From a checkpoint of a small transformer trained on Wikipedia.
Size: 9 layers, width 320, MLP 1280 GELU, vocabulary 4096, 10.7M parameters.
Architecture: rotary positions, no biases in attention or MLP, capped logits.
Training: a variant of Muon for these matrices, 653M tokens, 10739 steps.
MLP neurons of a small language model. Each row is named by its layer, matrix (up: input weights; down: output weights) and neuron, and shows model dimensions 32-127. Each number is 500 + 25 x the weight over its row's rms, rounded and kept within 0 to 999. Numbers have three digits each.
After each neuron's rows, "fires on" lists the tokens most often at its 100 highest values on Wikipedia text that the model never trained on.

L2.up1265:478504495527481517515486433515522470518498515506481513454510482518503483498518560545511450453494485508517506448487495504522499499501516498507486517477519517533503478515542499508478515492479497490526466559500526511526496501522473510518497499449506505461483471512503481493482463491516471530
L2.down1265:454480511493522488494502553514503492528504503492528496474500509527486502484473538495516527521524469532505473533496502550464510449515525560500487498543496476514455557475528534528449459468503495476484500517500512503449516484454475515447524496570525520521476484503513534463520519520519536504
fires on: "te", "-", "ters", "em", "en"

L3.up759:501496452517488486516515512505496506505492523538476503572517496483522490514501510482522479508514499543484510494517516491528463497442533513481506495469519531498452508506466485532472547476491521491498501469489501481531475449482483525532514498517476504457469483466515522522465520519519518533
L3.down759:542528496511496506525516476522506507518496515533535519540500484468481503526464490478470462513487489540493479503475498492516521483488458513494543500517521530539472464462526521497498490488476521496557474515488545478485506488546515524508507541477518477522450511521467478519510484517504478500
fires on: ".", "up", "g", "i", "l", "p"

L2.up607:508527520510502511486514488498515474479457506508480475509525484527459461531481529496544505548504470475509494476516539530531518452489509496516529486522505542538461503462517508532513508531489509498458509501490512507476476490518498515492549504453484526485520517488475523522489509491500501515
L2.down607:530486511508495496503453505499481501448518554467502468474487506504494487507469509504491525491483501523548483500478535438499520482453524518516481518497505494487450488525477513486528477502474474479504493487472502519508540532497512486494482505508525507559504504499513448471496526502508500486
fires on: "at", "ive", " place", "N", "le", "ow"

L3.up71:496558500516559513503525471486491494492508534521496477471492474476542512506538507487546491481484543460521530457490515527492471516543508520534516473524523537532479500518573525503523455440504514477468530560499503554541529499510538510458482526489505475537534505532535491526494506518521479558
L3.down71:503470529478493497467435525483515501531491494490518472513477530502478497499508519512483509547486441466511486466505518505491497473515508532481476517536484510483517495485478491521489485465459520485505503474535516520499470524527467496511495485488526491546509523525494516513470448515522482500
fires on: "-", "on", "'", "in", "en"

L2.up532:503507480552488477530516440523459507528452496499529497561488524508482495458534487501510477450472451513506533471564480497503475488515473517491530547522501529485511510501521533468505498482472464534495493478509506521461471497472503449468483499493507513486495475487498473500534510458456487525
L2.down532:475472471477512474493518519505520518523506485510491516502494523492569453521484566485543528453501476480525477517454463473487524516513532476518458510516479520500522470490458484535483513507498511505504506507513473510490552491523441470510532536506511537522544523477508526479467479515509501461
fires on: "le", "y", "att", "les", "ge", " ="

L3.up764:500459402523465456493495482460471487470517538506518483485473510506470505516459444506493507483487524478491462525500456512521483452463498527496512482509460499492485472494493516489500512510489480456492498500495509503508531500454479490465493480505438478494440527492486465516506548496516450490
L3.down764:479470495481556521498486475457529548447512514521532524493546437463508498517525506529489541456500530518507488552485485496499489471463531500458492505480471442536539480523470509532523473512494556492495466518517472549520516496492484477449515508476487488468490526495479498507500458533487514481
fires on: "ical", "ic", "al", "ural", "ational"

L2.up570:521503489493491548465456509527520491449509527525494525494506511510548508520511532474539532483446506495593528540508499468478481480515514500506510526512491533482542552482472551506426430470510498485450512535480480500477498479483510502444501488470508509533492495462516479499469491489494544469
L2.down570:458473483483515475488565485506533523494510515514505481487517507462509512505496442531492503492463533484483474453544482523502573499460522483490445493479557484495480476500488493502499496530479529470485507493498507505490516510477492488478489495504515457504506558509503493515502464453484512494
fires on: " of", "one", "ached", "ode"

L2.up307:476458483498571452493524508464501497540503477538506536483464462514476431503474475497506512497498491526494533484494489517509481509493488500531492478546567474506507470552517524450490460486485501519479491491547492473540531552520493495489507460487500522513515509514518506478501484483472495490
L2.down307:514503509502483526514523527524541489478467510433491536499516502487514525482507516501489460516493497502534524497498500503531485527490502507507529569476446467498509511496479498520498501525512533481518540507452472459502482509554502506536558489505478480533433494438511537482514505480480513524
fires on: "ight", "n", "ly", "un", "ose", "in"

L3.up150:471495443510467492451529515466504472519480528522462510499538448505494508480509493530499558526526534516490506488458502479516472447513487537539509541510520465497489461509517492495522526497452459545506537502485494478481552497524489487549461496499502532533500500516527463520519495464531525517
L3.down150:454469479505502545507503482503503535547447516462511482489496495502492493488526480492503535508490468503502522477487504496488517486525478522494539486464522492516512504486493511485530517527522489531538496490478488477497545547494498460503521536484493515532488549529517488499489493496489502494
fires on: "i", "on", "y", "d", "ing", "er"

L3.up1060:471470502530497535528482486512499498502528496507521482497547549514500506485497471480522515461475458509520472505467501502457508509469533470534511499496555485465521516518480478482507527509473520468500507493484449536481553457510492512510504457514485505469498508518531483492503484505493514517
L3.down1060:520488491495491475471486501503516515454532514528507523476485465481499511482528459535498546501549452525490511445461504496487465492468476523492513502504522479518479494498531495514495483468464491533505505486494517508488525500527503539498523519458510495537511489469496509515513498499552505451
fires on: " to", " –", " -", "-", " until"

L2.up157:529463467517476520511499516504480483464516455534472515493556504521504485492487494528555499478496505491484494553539497518475545485474507473512537477508501530490529524500488512537520514503496463483488519522477465519496514458475502501478496472536514482476480510498519474512495503471528490520
L2.down157:499525512454528472480521516448520550530466518532496457506479469465498517519517478466481519485485454480486556456504464540561475499478490511485502513509520485502514525486465552501499514498526521495507477513518476494471486497529491480513460508515463514522536486526475511500493456506484496492
fires on: "°", "y", "s", "ation"

L3.up313:507513498527466478472478512466517474485491496444506486535518521508508503535477440517515489443524528512499519485503471511486476489510489457543494537542481481517466499503537499492470450467502513492480492526473523512511483486513540520493488477498528502565447465507493527557543504546508510448
L3.down313:552498483503503473508532479507512484485540522527485493478470506518526454466461507491504519526482475461505495504538550455524485489502552474492470475500491516489501502503502476530492474525509493489474456487495527501551502525540482504459514483507495454572491497495522471452491509474451500479
fires on: "es", "st", "our", "er", "ious", "0"

L2.up672:516498509472539524502499514486503481564507497499478549514492518494535489453516511532492508494508554468533488535546519526494492486502470509564494484500476521523466509492509513512474479484489541498497503486510476495442440470464460497511504507494472551497486478490485489498488457514496468467
L2.down672:520546475535513475490510473512516482493475455523456534477510522453497526478481522482505463505498474543461522497489495463464504515509494483504517542491478469517481499485496528520470472509504507481466521444499477516528472519504443511490499419540528482536503522519516527529510488511457492505
fires on: "'", "ery", "ic", "es"

L2.up1201:493534534486502514479491505491488470531533510556498533445480498493492516480498487477510567506504486482477480521504520496529514452522509527537506508535446515508510529481502499515507474537461499496465458439496480486479531542438506506521546449480488507492493465512510488540485471510510480478
L2.down1201:480438518494527495517483485496499508521519476506499476509513495471490503504477491514530457431495503515531487457520450505471474553517494487480479496510512532568490519492466517489515503483519503504508494543539492489556457443531491499465511552475515475482548521519456497543518496464516539484
fires on: "s", "es", "le", "y"

L3.up57:474489515489473527476495472533462523512486515427461534429493495456515509480541519496548522491478521456526480503463496479504466485495485502553498465497483508534494493467539513471509479498450484457468478510527491482492522497463532501525512507496513464523507472468474462538470490543507519492
L3.down57:475488510487519525496512496506473477535558501458483497550501488512487538525509451501484470458519499502457495533513542493521501491522449473469489541502484527497506510505482519495468512476551496520493525494525456537496496524511494511482525471517512460524501485497493540528524523488477531517
fires on: "an", "ians", "ad", "ah", "ic", "es"

L2.up206:504478533522484464510474497482504501551529474507489505461530516481506474471547493519516457518505510468468481488507516529535535538518495507474501550494523488522527483512520534477495537495504493548462513462530474568479492542472471483514492471496559482509515496500515476537478467484528495515
L2.down206:497489526521516520519509494494469512497495493447487478465541527506490500555513417509537493490461511566508503480502478505482513523484476482509522490497506475474582516493521491497504465497468485465518482530486460498484494522535512489514474478492503532521511520502504493510528506552467466496
fires on: ".", "int", "ip", "and", "ee"

L3.up404:519489459554460485479490440502485466526456478480488498486522497521493505529516521509516536478481541503531519506508503460534470485524454561479494511517492491499526504516501522472438476493512506477449506508490519473499499527462487491462535541510506526513515537504502518529549474529510464497
L3.down404:495488484514474464490521539539476461506507475497527499476480457496517506493486508547498499507499479505505518508507502527495513526503499500504494551463512513485500536520424509491488530481505470548497559502458511476499502515478464491523474528540496477508472515548512480537462511518489485476
fires on: " of", "aid", "y", "ay", "b", "u"

L2.up125:495519461463518490498542528479502509471518519501518507499490476469475524501499460553467483525526562499520548534555490503451516531478531484540497500507522494491461445446519503512519501559542502514502466549462475480479479498524488536548496483503504493478477530522537480513491488527526486466
L2.down125:500501456502497525510502468526514527482473495484456485501504470466500517495453519516491501539516528515502501508480504503497491469502505484466515512528483493508528497535471476498487494499529485501467518464435507536511507524522533551497483535495483467552517528482524504464551532481486505534
fires on: " a", " such", "im", " time", "\n", "qu"

L2.up224:512524488529503524517469522441505495479491488513480497455477485459469499446535491473455550469499484499489527512511527488506487555497470524464524462504486513509539500470482530525534471489509524509498486504456487512501499551492506513506519480519462477509472512507458460517539531496513500512
L2.down224:454484510515531472511489467524457519471498509462503488513477512530563551492499495503505510453517544490490463480456465524517520462515493482505502510497482476486501521534489453502490492507510452504528510507504465489531460547496473520506516543538544492549546486540524491508442472492487504523
fires on: "al", "s", "y", "er", "ass", "ord"

L3.up1042:547549543514513521480471521515494526487486499526498515457526520521521501520495505489540525477493477555523493464516543503499512448489514502520470465506518505488510518501526530479508467527460455477522477495496507524558493501531516476482492464467483514474512523496451514513530537484517507488
L3.down1042:545519490502512507482491495508570513472498492481498517517542513457468472518479470492484513473514487561531519564476455500506508491506503477487508521535491499502491460537494507518514467502468540538522470502475487525507501481507506442473500537518491469470505523485511510503536521521480519487
fires on: "ed", "on", "at", "id", "ing", "le"

L2.up827:478485485469476486478505488491493519509477513501476501531508498501483454519476480542574519471504493469487527436482452484470451490534463499526521528475507528497519504530488474494502510514459497479520504484505451468519550488538484499545506473550499473512466477437520475498504511510496508493
L2.down827:484524479508439485502493486506506486511483482512484547520524444481499504503496519520520501530492472472511514529503518499461497542451491489542462482523522529457513513486519494474501491520485523500488529516488536526504530510483535477510515490456532531513491504498494540453500491460513483497
fires on: "m", "on", "y", "z", "ec", "um"

L2.up333:509501476535510497520470475469509480500473480502571510481481498506520534540474543477522519513471489439500494485471472528492562488459531488499557526514497520500524505501505528538510534491508510540493481452496517495565509477488448501486511486506509509486486505536519470488497479482502444536
L2.down333:497510501474507526497503499555507523525467461510448509515492471534489497488513464478510477502527486519461481472515492466500510528531464487506457483478506484531476484487506519493500497449507511493513487549496452509488478550487465465500478492484504493521539467458492495493524518503490522517
fires on: "on", "y", "ult", "man", "en", "s"

L3.up96:491537490519499494498490473462505471507477509458529457511511451461498498464495492463454516512481493490517520483505485508507501519492489491504476483505498453495558481519470494465532479486483446488501493552457501505509492522506520480502450491484488501455542518492502496489444490502489486481
L3.down96:475504553488516485476507534533487483541492508509563479446521517474494457500510450519440490490481471509514506485506557482515481512489513505486469522497481533479478528516541545516523487474513504531530535470520452484504476521512498514480470571484446499529474464513479473478498522491494473487
fires on: "ing", "ow", "use", "ew", "o", "aint"

L3.up392:490511516478506506543505496487486506508483525501544487479489460542487502494519515522456498480494479526540456463475547475512512535506549489506532464545527460446472488514475505503510535490485473498514482523529493534509458530496495495509467479513469522559531496485512467507488446500496520479
L3.down392:516457506475484516502520474490489517514482471446506499519492555505494504524493524478488459455524463493479464484522476503494511504536468525432500493469480522486492553492494532531509465474507496533510498482526529479503493534493482489507501512489504538502432478535522519440488568483530516481
fires on: ":", "er", "it", "is", "r", "il"

L3.up1222:514473510515492518513470484471486502509524479546417463537505525470527514501506513525488508479469493496509462473515476513461443522473489468511480536475495499486505522529480453498465480485472492521535492482468527561511501509484522492537494489527491497467466463508477513474500500499495483484
L3.down1222:502505506507506510467572516472513472486452494517504522462513472512503501510493477502451502528521477503507496457482483477522550558493541537545467486527556510512505487539505508514504477499519500478476541460492531491485480502475460498450492484510503523546479498516498515492496442529527507489
fires on: "-", "2"

L3.up163:489498499481507529508458478521499500487504538552494525475486465516457509497503483507493492503479525519530522486548485398502480466504466525517496510497520493514521525535503516496494520496523490442470482464472494490510513484510495496513479471479498509550469508490517485537548505479497460528
L3.down163:469507514532500505510508503495505506510495442454515536523499517464508524534492486498489499512511458529480503487474500525482498484532486453492505500476491515538475454483538537503508498493516509498493509472467502506489503470430475506531519485508527467537477504543512493457489525509493518509
fires on: " of", "b", "ent", "2", "adem", "m"

L2.up1067:498476500484517502486530497485506517507486477544558558534468488522472483469499535459491496533506497537472477481493494490548502537489489509508483455520555523453506516482501486546513468485503493519515499474492522512494527493464547528477508454488501529514466447496499446486510451497524511551
L2.down1067:500491506471487495481497486500507511488478504498515466498496495509504512487493508499492509511534496462483483518517532500520517497537488525465524507496428476476560491489522512514488505467502494490503494538511478458506514516522459493533470530496453470499544492489541510485492520499465481508
fires on: "ing", "ography", "r", "ated", "er", "side"